Part of a small language model's weights: 94.1M parameters, biases.
MLP neurons of a small language model. Each row is named by its layer, matrix (up: input weights) and neuron, and shows model dimensions 256-447. Each number is 128 + 32 x the weight over its row's rms, rounded and kept within 0 to 255. Numbers have three digits each.
A block is one neuron, or neurons of one layer that tend to fire together. After each block is what it responds to, as a language model described it from the Wikipedia text at the highest values.

L2.up164:050173148083101122177104083045086101174102133097166167151090120119120079120095112117112170191126166132124109136167109139163098118177098120128118160138116138175090100108129085126171119133125096124119149115164111129140133118111161051207113122112121142144121131105068150046122150125143133129155087083084087076139113184172091093200159159099084149146147107127148085133130150107162149137111144139089149105106115160088139129133094146089133166122126136132102133138143131091135112167152172135147128095191087150104098099085138090091134150133122088165135097139217196105127133102133080098
L2.up945:101160174174098135125098164139111146088050171142136151134096163156107162115147138133104150084142113163187102125128105118121132125158172126108149161181140148165192113135135078087195164109146147141144146145151138121172131179073156090169176104170130141117142169159156145105149108162077123146121064124116094110143069142159081128162130175096090128194091122094107133134119152114102080170113172091092165144093114138115121166132163132072194146103114157092137112132125133177057140179176143143146136182113104127128144153091143149140140164136143152157085133131182138131104141130063067152
L2.up1183:140127112116131160135097114060109131186135120142151175152091137057129145118091170146136143088146102117184111145110132154166092136126142149103138142149143121121134115161127093135160144146151113068168114162159150119095117115171109090111090154121128140084167128154152106078164129150140128114172137168136086108162129151106103152143189075166063076096066107145146077074139098128159155150108130121130104119132173132158132139159200124128176112114020140132084113099197124111103118142129146104109114115150132108070166127115043102064096145098109106149116083103158136113148185164146107168
L2.up1333:109099102111124186163126142123102086143111146082095125167123139097132171154133146129090120126146077142131107131082152201129063113156105117103120172119173118143091132143118135118109143175108104138114132155145122114181124180125146131132080126173105152146091124121146146109202144153103080104169143079114095170150114107152092107123127156154075189146104119102162191144085112192121084094128177141131104060087108124134102187176132166112167120102118148118075114140162080151140146162141179117096132128122140070112119089148086143110180174145141125148143130084153151174099144152141083157
L2.up1403:143144141153122125158117096140099151213133159123084136119104162144128081109120140166102141145067098165164166139152099172123056083136108116104100169119138121159173055073125037093154107060144103110110090132122123090161145186084115135189087134217117133094145095081157130151215098113099132130130126120121057188128157138123161125087139093069121135133117133117118076134102088118113114111139197126125111140109133167168099135149110088055115150085078197145066108132116099110136101121090088158095106066166158143163047172117103117150155210121157140107116112156153166125148101122103117136
L2.up1717:115126162136120179125085082060099152127112089114121128161047134123125134090111147132128119125141155126135099135113178151070082108158148065095129143167139081107160061117133127123124139126131168077163101137092129097106098114083083067105108147166144117167143130146108098102219100124066130133158139161110106151211184088128083135114137135085097110122114123103106100147174172181195132135089206080087059178128147171083118090154149096099126222122129092133055078083142140180074111130168190155130121158085157124085202102133146145075106109049187124133164120178117199100108127127142084127
L2.up1855:072100141180124180100124139067126090198085113108158149165085136067122097085163104112102125157161132167184091120087117088162069128129159143155114160108157172078127101135139069130086105149162100166085088142147117128106103139116128120113102087127112125130201146085078108107145127119126166118118122170150085142174107148110124139190130140166123128136136139162107107116077164101172123119114170093130130123143117157126154167204192102137123143176059119107134161097117119154138086148090159082154117125108118099041186176134084131148154143104152156134088163152153091087132134095109083123
L2.up2389:069165134084133116154154106087088141137129093115108116136122118095119109159109143179162142109203086111132103141171150141110057069143081128124145167132180044164062132134134124150100158137098115123129094137162154125203155147138110099144106111134130178074145119129106138128154158131133149153120131119136131161145130170107127078173197128079069204183121105180100059133145102160059073153078148093097081078099154130158087079196110117101104140127137151166143064101119136131123164164166185139137092126197189125128197168129112089109071087160116146165136120166132120064150157201123161122
Description: The first three-digit piece of a four-digit year, usually after in, a month, or a table bar, such as 187 in 1875, 195 in 1955, 201 in 2017.

L4.up91:135158127124167116078151119104099171162119092082135136176085173108147101113101099171136117121072155120150071079157164069114140157172116143138095157153160095108165064152146124142172105122158112148022090084142118103154099105128113126115158102134154108072096120154178079147068110120063148122114115114103112150070168174081166102121138108128087200126070118151065081131124105124140110115097153104122128139082153126102150120137088160158097133109156129146151107096108079205137131160151146198089125151140179068165129104085109119091092174130114118143109161183153111062122081087079113099
Description: Small numbers in middle or later columns of pipe- or semicolon-separated stat tables, such as league standings, appearances and vote counts (e.g. 2, 3, 8).

L5.up233:109124148062154177092136092066133143149090104137165157166107124095162120096115129138127121116138164081179103165115105169139135108120208131169165123130118074113136101132155103128090140198127119101143121137145160073085115130172091139186077112092062184097112167117155166065076119131144157134133112194141137117120141128059144162134153132130145174156106089152095134101133139134088111096068122115135150105157114121159104132211126134105096130134148140164092142128115120085124094210192108157150111126136140123127146138189130062157114139099106121154182159169158122115117103152109122142
L5.up672:116138127013067112107147107169122111086186091098160143098071157119128110126132108159122153132165124113086122135182167177169043091151156079126102155133160116109106091095135181160084158205162113091085141138150124164178132142167087164101136138137143190116177167127117148132155129112144134118148171225189150166113145129131124086092081094149068176097140144107135108143150123191142109059074103097131097098116162074146134121102155134153135116111080105103087099126150121126132077151197124119152158099151095091122112078139114155123096115138073149167123200185151119141072174161156135103
L5.up1486:045102200126107145141074127184158072145111154122179152158121200105162148164179143133115137077134155105115125151120109143147134146138170145119186165164168142070156126093110104142129071166135113133125091107123156146150098171140092042097099140142170123125096125166129121067143108110087128100141117184177094096114162153106143135078125108168082148138082100148147149136159086140061172152154121122133097099136164170132166119150182196128085111130077171115112125162105116169124064108092188132092129105164107131162144097164088149091137126141084090142118163103119161048109119092104144149
L5.up2067:091118109137130135130140103105123108157117132142101159129141138073111128118165099118159171209142135125146086088131075128095079089127076105126125142130146150104078175099145165121155137170164176118075108188145175185173178217117150137161175137139138119140130123131155141088162126198142136095083105128193039134059142109137136113067131120156076132165152085157145085113154125154102094084122155146108137092168149138186161094130118196111120093118125092153111149103140093095031162133110164099143107090164113055117106076138089101117202129090098168158151170172140163104138076181128123153
L5.up2111:143144151147098224107120112131146103113147105129134101069089147089108117158101093152156096146144135151142178079122105168094153096094124131183150143090155074123172107165123134183128171158152122129128070142136124172159140121132115092118171121147142156143136154113109187078124166175090115095114150148093178141125104115108129111129145063092071103110129116155191097140133174139112055133113061087112181141183106114092110120101161154193094100093061100090122080158142160143132138151106097126097101037091091143119154140092098160156120116140139178126111166143078160121068119117118102176
L5.up2425:097082144082153136166137134166161130149144089138090117091157173153139140109155103092133156102158130147065127120131139124142074092078094099129161176130133087161115053093127119109119104128106105103095151127096183112143127203179121103143099144103101150108151142123145161092169122193128166144096097160139141144101167129164154129079120072130137164125068140197081107187184068207145138115085178160125096137146128119178094097145147170108120080171154163101082117117120169156096097136178158118155132112189119082139068098155082137103104105077125164124214129201154160134087154122142146185
L5.up2518:096087163122124214117090123137162154213119193158165162098136106107120120100090161121167180140136135143132191152106128115167070131148138122143134164104118137099127103090062127109128096162162110077077100137044132149082103070131142107135125148111123158071106166092144179137138126088093156115142148185098130159087140158137142131119185168148168124124063135215118111164069102118148138105122124126148126120097142154145109093101145124136097119164139154120099085128093142122116161113142162141098141142097137112084134151157154088128140087046137108164095205112191132081121115135110112121
L5.up2633:152162163096147221162198105093155089160207122175118149159145119126134115104166128151160135179149124091122199103142134144077096085111115166163130133141111114138118138129100153180097183114100120131091063105123123140172129158174111124154118168121102151182100166113136119164148104163183165077091102136138088209101060142185151109120089065105108125150096108130054142117100151141155092107072111111168144120106155146124082114166088128159115169078188129076160069150134101143175154148146126158088146140169138180077197081152102175117121152065100143155151166098129205166106159136107171113
Description: Column separators and linking words right after a number when another number follows, mainly table pipes in league tables (W | D | L), also "20 and 25", "1 or 2", "of its 19".

L4.up755:102138112116107201169110115126137142172129113115146066161181132089085162128106137126059187114153143099127166129117147130115069126118100158125115175155138131079161112154116114113151159123122186139129128080141098182093146068102112124143122190220088143116171158176125139112144136146153096118100119143162085179140165125224076104105188061145144149116139136169070155115134059128090108122139132075134146152159139156091112179172143064126143188139099101155102171156143125156171164126151161117123153091105148173144129096153164161119154172030147103120108171142120154125089154082156113117
Description: The last digit of a four-digit year split as 201+3 or 198+6, as in 2013–14, 1876, 1994, often in sports-season and history text.

L4.up873:107106144128123144173087149109153137107101095188192190109096171102110136129163202120149120136153118160195101147103074142137108148161120078083131197103125131143219072173187162117165152067152149164177102156081152112159156138118088122173132143191126157135152129144207152090146132092079127159149069116194075156163131127114130119105170174094068130107109175157131095135082132170174089146104188096144117108165139142122166154121151092100099146089122083122107089123113087144167128132173174173191093177102142136095156144103088192144164129145161152165154115095128103098153112118122041115
Description: First digits of a year after words like until, since, in, or a dash (199, 200), plus the in, month, or the just before a date.

L2.up156:119130099168152146163089129062144166129142097160179151152129113119179119090137110132196194171087115096159156134141136076047086117176073148108120157158162106118106123156149122147165134149119074063169099135125150174147121104145107125156117133188147112115130148135132204192118120128104120102123130143151156111079151134114148105116109127166086125149100150124158135232147049160158110154089161170120140127134101108109107073170177161081100113125128160106057156119128090100065080082124178164129154159110125085130142088166168127128087159147110128147159177148132158080102089104089130204
L2.up180:100117107113108147088146099079143170131097114119073151091120163168136146101133090097175159067123106085109124138143139172180070102099107155152105110103137099225141179139148147192129127121099146147084146133114187090179165128137102111165103070095109171158141114124085172166127133134115132125129164096141184170079210195107191104125136072141101140121127167137076068201099091140111098107105127098122156068135164086117078105125118151113155158124125135148105129115081127090149151149128075128146130121145159109142129099157144124120114149126086155162174135139072158062172138147137090167
L2.up331:146117144112111200128057158156096100103124177127120103169103136183193116136109165149161090126144150083130130148189152148173175130137112137130167149148144127143106121186174074173088134118168101073145092154091161158144138123149142153160114108183154094168114136106116135172092090142131095125143122165128181154135136101092169134111171144148098106091125136092099130157115125154131150075147107120108163150142105126156142166108131116127142102136135146160124093127095082114103082092129107154136128117160105125130119061190116107155162096175081174146219111153108155145128133084163058143
L2.up512:118151107113142133132132092088110154150121126081127121179097149149125149098102101135180152167132096108160130153114096150102107120161128094120147145170183077202215077118135126167172096137138120113128098179172114097133145163122110169129060150198134131134118153114120170139152095130117150117102136153119139154126105179133157096153140070088088146143103138130055150174141086189140118145166111145183162144124144148082151083183132156100062137150106157138140131131067106077090138171122136147073108112141121099109140134124124141174130159138094145151145129163147128124082072095126047170
L2.up1384:079159151124163163163100155136136092131086150085094114164185146162114148100127124118161143152107133093154083112157170121120130053094065117098103135206169075143100151171118148118178095170172075137175046146200166146120158120156125127087196086107101168124111112169098123140176132164090187168087148179110173154143181128135145119126127136141126127098142129059144139104159075115098080145112140160106134175112097144129082123159165154143127108144092138125161112079086172124120092156167152153126134121185037168187123107132104125121106130136113096132134135089145153042137142112166087171
L2.up1772:142085078097169164129138117143113148110179069139113158166142125192166154093226129061149092120176163138143161164133131128058122123085115154111174118152206164120113134112135091143085194131155105085094126123136154116113122089127133089110099064126153174141158147132137205110133149110118174085086109140154144149102129137095117166110099099147071136095130135168123130126132085144127201156124119112129169105159162150212112178156130183113136111142149083150085128118118076127119101101111112113149129146127156101130088132160161137080130144192129132137125153146122057078127117127132075123
L2.up1803:148110055162137153107193087092100151099172118116099119154167172197159135094117119138143158144118069088168117155172148166094109126051149141084133216153186068142121150150171165109153118137125150100132067092090149164123160167123101158100151085133169183124182149135062178157149129110141139098139187150141184113136192161122132152135161130156139181126157126103129147126087077223122173129086110127099153119135101136176097132143131155137122155117120104124137123098160117149140063125119093070137168137088062179082106114109146083094101111136108148171112143118076122102163109108122153190
L2.up2039:113144131114101155169096090116177109151156136112087061105143148172154173089166099156129104039158142092120109123163098161152056101132106108118099121133159131184090120096145154186132088210151092145165096105110147138161141125109130171118144107159134166106133151145113103151112131166104148155101154097152176110102190181109159119089108102166127145113090120130106147091103084175120122133148143162068155124185158164180096112098198187103126097099158183147126064099121127191112122134156153126065108163140170158200141148073125094149109044130146157130107172117128118069158057149175139157
Description: Pipe separators and digits deep inside rows of numeric Wikipedia tables, like league standings or stats, often just before goal-difference or total columns.

L5.up260:095141153084154148096103086159122127126112162123151129138137111141113134104110104099149142143137087113090133130132153088173070137112115080098149101172091132169123101159176105129060065096122090096183137131120137149076115122119129120190074162092148130157185145172058150108164093133135115154148130122116157105117136174102120109129129139077116119142092087114161105081164113121119122076122158110111136207103166104114087109099103088097105132169134151172097127086134070109085164138129130110159140149084121099155148102171094182147081138108149159158104102106109099086124122156118102183
L5.up734:091083160176139168102168099129147127134067141162112162150084102088131093111087169136153140158128085148118077104136140171142111106147100098135136127169175106158085096084115068121105110107154152094112119146090117193148114104153091151187102165109081145060110145106115159133118173163131097157164104152076162068130095105171119090108152180062111148140106125126080103071154155152101053140100160113195102145177092062081096164162129087085111111139109168122079111111079150153107126096124132101116119163156177158141138125115193123126082145060064127158107153160194104146161094149085116150
L5.up741:144180149171178147117132119133165095148110130116113116175089086067172129123093157129091103181157125112129086091094123122099123084131112144163106132176102147100123161144096076158117163145117132108126071125064090088091112116154149165164127129104084182102103153092192134129146102118139144112105162146120118125118094149126149098143191169100153099188101142129152129104141136209090102136115140108180133150121140059064040078167158087098123103143153071130135105178055130145079166152143138131096122082205155070147156115143101123111066111125125147145148115094090115196128145101097100212
L5.up772:120084101128153119155126106149102118175118124176111152114091183124171099123112153172133141151075136134162145139158155157123097076073123150170105167130099119135089140174149130107092146142133205153091095128082113093182129091155138163167120111159042154124097182082120102141102091064188107133076130121125116155170161120080098083183113141133142177128104110120152102148150103159201073104084159147115178159164168100160123139114085148158077125134156107144144039163108125079108166148093111139121102115113175154155111082179098131144112148113132149131163138108126179120123120151103110096
L5.up1150:141082156094141155126104105182117123136176122181089172098135162046146081201098162149160123182090097113147105145130113155122093144139124126108167154132193116144086118117073110102132147160157119141146077144059097112169160166151116092190138121144083210113111167089156128149148098100192154148050141088085157134139109129121151138155194159089134099149055176181199130119182144141137124106109145112155168184169152156147114107127134080056138111127160100167139144113139122049114166097152136076146100173138208135103128135140082185114133209081151078138116168154113138111146116139071150209
L5.up1335:159163136138137161161131137153153117140116138118029152123181123117139098068101140122117154187095091080051081141112201110092112117142150122138169116157150117100095148108063137097156135138139077109145122064117136163152118151063130158199148104131155120154124103119095103131180154105107095129155140086115153094138112113156087184147163170062131096134123115098121150092155069130178127081157111104105135164137107094105083180068152098115120123106121155137067152124145096096119136094090142129110098133154106150181066148160048161086102145116167086143130142149203123072200066149164132151
L5.up2589:113110139151146130184065108212112161124133100117143154080177136163166110106083216125088110236139104178099151183150118136089082092105068109158075186134124134123111126142126106080144099171113161140140147111116104119166134166116126128144140164144164194098099152141153126150125145117122068149094142094124115114160095136096065146171164145112149131133136161082113126121110144149144130145163146210138147146174137128148098166115142093166120167133069134142138174089132112111054127081156139108156156142144141107071113121122160191140163121084089118100162172111155125156141078158083107126
L5.up2590:101101137122071180148123136137128157091101100091123110146106120120122093110072174102146122163118110141111077172147089108127112068117137109139136101208166122112109110176147102156081151075148065106209089103081153174119097105112075117185091179100131138122142110166117148099120129128107086110094106180135150147177135123157061160121130153099110091150097152156145104155152161188179149094139173164169110192173145125141123159123128091102055127124150156123124083133103114158129122150128109108136138083107154143155173140085093158085097143099150095161115143146186146166195112186159134149
Description: The first cell of a Markdown table's opening data row, mostly rank 1 in sports standings, also item numbers and headings ending before lists.

L2.up402:071121116143114093140097109112083076105186108124140138098165089167081106173131102116131209100115093065108103098128128104162147114124160098129132150137093142149146137138158094150181118150186122099125162150163087139143142093142105086137150127129121113133158144163092179179143112145050146112112077105117092152059130142123181104138107132151116153126069099182141117119127097105113083132131126140169101122079140121054184145081139138179134143128071192132171040099102099216110171135127145119145123087074104113158118072066168178161107104132153112102126107105164188122145139174131169156
L2.up543:128148094068139157173097103176098109092118159127092198160176110104162140160162113139127152175116145118140053106127118119056176137186175133095128160115121166156076117128166159078121133159142147071189154128131083169109165140115099123095117091183050120151094083139159163124101105102105154129106150142109088160142081122131180086155136158161182117142113175220086120133106133173169070136192147180193073159143108086081161091157159092086138115135109156158125084064141103137157188081090141182127110153146119153142150160156163113085162108070172129163065167142182134075120108102124075145
L2.up715:059155154154103129099118160115167130113164150102089128134147143169067078127095085132119145170203119101150164135103148106089160035135104143126133169164140105145105109088128099137113119167147155133109075149188114107160134194099139137150125118216115177083177102162152145144132162115104180101165083063070111153165126147123182172155161138142144158122110158154089137128071100101115120121066140064166185120079177144091174128128156094101138096122137126162177103171067142163111149121179127106151124107172133191132067133100132108109097145110147159120129156150083130110136084088146085085
L2.up856:092187174135142137141159121158116186139160133098063094140140133132088161164130150142065136139184132129154111100137126101121150105127063079114134203135147144101145112111086074139115127179178177126121065142193128113126170123095082099103069115155159181089144097112134190121103120128055129096129149162097058133122130146136150227149198112169154107132073058144174097090132047132096157110113085131134154111150179148142114108132136150163081116112029111095136076114147120143139111110198157103153150135087167157105111137124140114131115164095149105138135152133110165135145129109141119208
L2.up974:132153156135102212125165134115093166099156154143157095125119153134111084152101193140089173146205137124165087124136162127067130102110093117089126187197158105096158089155162061117167118158165090161172047133130152071099164072181111176101133109125139122111128112157097185093109144122102099161102151186202106111162109123131092169148172163142163109141126057111137050102123132125117092137066132175146118166122166165135132168175118124104095111134134132147160090089118084164116104106155164130142093112118141126129135163135146121074090109114158131142078134110132154164177132082120115183
L2.up1517:099115128137145179119151167160101121144157187137108167113108123141123143067108171104064155098169099164161106125115068125134102047162119084127144181150138069128070149074148055166108199141136142143112109134169177091109094130143104102134106120181094192069165130166171069101116159163101162103083164166138037170143107183159152124181146114162127097199108105182127139137166148135085152124123165133181125121167084112104094184170110132090161150159061173155069081111126167210115170113130143143132141121147129141157116115094122114123155097166127144117125223159106165080114104160164117141
L2.up2162:105137132156130102178135135149148129101067183078189141169132159148143145138104090136107162133090130182174124092128155134127124109070083156136139175175100155072210103124142086146125149183184138161164094147146135094135159074118126136139163139172110177098124148121088211136108109137061114136119131118159103079149122119143126155145227122172091144134093123132155177102121132067104138132113143123147164141086144125128149166189092143125130188108056155150148081165148099086108151118147134101143135120108158124174078161119077142128173189114145111114129123105143077123143052094092108102
L2.up2447:068115133077097210116094137121115122128147101123087123149162132068157092155106124171126118126151076133131084127164168177071091134189069140150157134170135152124143133088109122216086169117177134144086098159107108161111130205149083123192080164149134132125138138126102128100192135126108071102162173083127141181153113146125132161123168125174059137107131123145075097129131138124097139109134142169095164095128141157133121131146164092122135092116184132119138082094165107154091138083144223116115103160139104093084062103100106080114168144099085124170120171131146177188098086166146149181
Description: The last digit of four-digit years split as 201+1, 199+0, e.g. 2021 census, 2010 election, 1990s, in dates, tables and running prose.

L2.up338:136139166072147090154125152182146128146124173191121143164138111111195133108117178140130154148117071095126078194125172125124107113065175117119122188175117105170097156131125106081132129104144097115143109184140141129107112161177129111140136149130137205126108185120075113134172129150129122090159145079158102127122097110143104179188183130129148157131086135121157149145179120113078088104143185152167145125115111153127178093141095124076087165106121124177131073162142120059062182123143106072130048115137086117146107193124063140149135144123123126139133169135118101093112113150096102216
L2.up378:081146102200148138142144120168088128147180168138122163128093191115127109176056140169122174108055134149110133122105125095159200138123125088194139154127120159108147156147119085142106089088130132157187145156150093122129172147136184150151109137146143092055201181115135148114104154090143147155087105046100131130156132126127061167133159108113122177155135156121169080148138115160135031098154189153112131141124114115118159109137057098137147129106118160106108130109095090123067128113159143094106126047100134126112095127124106145153121148078098123154133124183173124166142070147074127130
L2.up549:080114169023115154125106097133176132169128077116078160113094066087177163148188165133105169125111065083128129109158153150151121085166095156116144169140171109162193121099115127136149195115139104110166118069169124137130127185122157138149057112137138180095117156022116086175107141086143187087081149130134119144160109143082107182089115069109124135144073143174158170112092115141155111086072126166189100206167177082191161134116143137078090130117065137164114103135164160073137095132098112089160128116138114181122083084096106103064123118154146101141146147160087125090132143179142137136
L2.up1122:128114109133145187169104155125047124163123180086111092184139149093155122163107127092127151163075096138157160108125127060095110067118160130142126167141150112098183103145172138114126119120135106082160101096122090140141128178141097118156145161122161150124143147097074137164168087129131133131080131194155086173159117147100145123121144118183112159148094164165129147140153131174134124120123101137132094156168130138142107115136133154147106131084111123141141103096072057066077136106167167179062119112124132119110135122135098106123128176143119121164182176170118116138133089050103137205
L2.up1407:075143185141105118142133105166136131135169134158127114143080095116143108173139148119098205203147093116151100105157102117145132075131088074118114185085111081139187142142076133192127122097150190141184096126113134132161159142152144166170131125116183118085164127039142151133100153082147154081049148116143120142153163147103137154178201106067115140164061161152165102178125125105182099129154133183164125162120207082093142146103096094101157132077106140137098081162144158109084148126173106115170175082056098154102137119133136131130122133149123064130166118144097121090180156151090148142
L2.up1998:114130150123119176158144134132114165109153147164074117197198098117198149125076155141122175192140125072167143181133158102102137136083137108144137140090109137113146152140102138106125079111160106136112043161179171175105144141120141187164127086155125150167119135061149124129126134095107143096097121092113126100114064109135138141155192153167125160156094177146146154157130055112144098079150131141127172176165141132127055090112089157074131113125127134146128103126089107117090151094215144127131103112121127124158120135174141144165109151090157088145171150113081121122139101117027162157
L2.up2104:127159107135065132081138116174129086170147120199111115183171156079149145090150161180114135167120048074098108129113140111171145108130134132153102150107136060078165118169114117157133074093148138152164085114129158168153143154114108133128167149132141128140202156058199171155071159164143119057136089118181147103136124104090091137122139108067115151133088093134183177156090110145094086085122129151163126164125190146113121162116032081097132151100134184113102051182110121066139185088174170162082117100125102122111061162135101153136121124132096153139136173134084098159156166155084093141
L2.up2551:117146095118155130103064117162148083146139101119137115154126153091115076145116139124103195203109122107092093104143105098119174169137143086165109180134110082138146115147097154103120079094172112103132087138098124175176177160152131129158166147141170123084158165073099167119074140068179132117116101138150132149150162118099087179134148140083107181151078120125124096148129078164137131114146140197083128102093138147111133141154121067135103134098128152107122146145168107102099130120173116130139142055118091117141111079133139150155082116106111105131110130156143112164159095177075116150
Description: Separators before an entry in tables and lists, such as the pipe after a year, the dash or bullet opening a line, or the colon after a date; also some include/including.

L4.up2254:091139140078114146110144076173139133109141089114112136147109134044102174146142170180107181155124074079156082190123140162179109145095158074112125151136112077095137116130133142118088110115181153129149082113139160188207160169138140102151157106102123145122130141120141145108138146109141125161151119127145100149121154112131076171111112102068134163091072118094147112121147139139136117084143175114111129167127106103131092088121103046027121145150168200144097097112165067110074150159177175126093126082083106084112155138156133162128121133057113113169074123170143105147180094156090081134
Description: Line-initial hyphen bullets, indent spaces and "=" heading marks in flattened infoboxes and lists, plus the colon after a field label like "Website:" or "Full name:".

L5.up113:097125143149165138132130116160131118092115118099093149135124142115150146119133171227045177101116155130145095103076117181085112096118168090102188174155092107141164116160136102105165129075144084105133130118085132196149122121097079133142159091141081125111183174124116155102155128120103066146143206113075144098143108170125092122140164177089107121099099135077115123139087183135114099111098165117160177137128153115102106119175112096085077171118182152164092140144117127096087115036098104102121112116125098112123120128128139123134106076061145159160100158171165204097182092171088162045
L5.up169:163142129173115147114089126112087090111169090169104072139143169141191154175102119169081132089135110157111102058143071194160072130119109133130178134157156054098184049144136144107145159130179092136092149129158156145163131129131134191171156170100148167125199118123065135147179175117141133134145176139112107166183163136166142137085197099083071153107140119150141085154110166117156056141082127111188150114133075144145101171166144087111111108107162129140150084131133166144125170112145194123149030112169093134110116125151156146157166104112165107178160177141162136120138080151138137140
L5.up680:165132170164119120116166128174127110204102131115140141168159108076106118158085144147095119122157122126153114117093149168138110107125128083105121119141138161063150150086096099124141113161108122168181147120119149133108086124067097098062156122127094132164178147137119082115167134130078123159173150103134111103113127141126066183157136114125133140202069087145175091099127176107127097137183151118078162111116170188130144143138170095139158133135089109090069066118140108148114151142158193111089146112105121090100154081102130097128128132118122132177145142105174130174082187103114088116
L5.up872:110103107108173146152122134176090111118075140097130153139126145117139139106115128116157129086125120117147080105154106176118122129145080067124157151194125102134197117067102124149144115169145111093115102129136197107082133128087102097052162137178118087139158111086087098099144151173111169120094121146168141081131134112145079169095132072108059130196094101161098142089125133090107168130149160146162082119139154156107190121160073129103189165123156190086120100168110105111093142103135179084137154164180091055124127067163142076129198103064150106202115144196137186088141115130116120067
L5.up890:153128157136076175179160126148114108140081171148098156089137173086153113124087135138088129095076133134112084071057117129097150089132137116134140155194141162102169084121126117145100162057164122154141076099075082148191139146105088127133121166163139105096129121084139101145176141107087051132178139153139127167136142133087101121059109171116135083170111059126165037087160120179155087083121091161115103206068147126133092129156144068113124150143151168083136144140156089138117146073093126111128113133134141078132121130110126176123136122094188124138137165223152161190147116077129016068
L5.up1004:152164140124114115135172165149129081174137119188147138148094134093161143073136101149116212141149119085160094108073113151139146143132121071112113108188140142105169082105092141140098098137107132088201102140070125189129149060166100125108124082116175153147172119133071151098154167130130113090158144129095142074108169165132137134142172149138111148180124140079146146130104124147069144137092158083136078085108173164133118109187068123121085177128114116145064158124125160128135153077121103080103117105129117042107194146134095083126139118095074101156116144117206146068162059162058099103
L5.up2197:125154157091145125104117101101111105131128176114145172140057138122078096135129123166093107142119112099166093173062141136197120137124117152131103147095130140141102069128086135094099144112095174134107118150110092092117105120077072106093143108131137102081173121076100122096198175111121110094186080107080143133119099188148157172138189135124146109138134161102104170125090095132194188173140158131123080099127181103171052133207141088101165194105070172139074151097117216063088130129095179104142075099092157139116113131086124123132099137087098108129110109138135156144164137142127104086
L5.up2662:132172118121130155081111202116049138147129136132148061168147122154091122086082114146108185128093118150121095093084135166189174103116088070110161173182147174083172136148147171204093139117162107168152105093136133183187116105141130111086130065101145116117174104161121138167129139164105146158131188087117084138136185167067092194102172135097122179193102113169177142153107125168096131111172138141100136138149123118056146152096140109162141184062126136065079139143128076158064097177132175085081150048056154106081128095122041145169142112165081131148192168148114148158142152127099114114
Description: The first token of a four-digit year in dates, such as the century piece 201, 200 or 189, or the space before the year, after in, a month or a comma.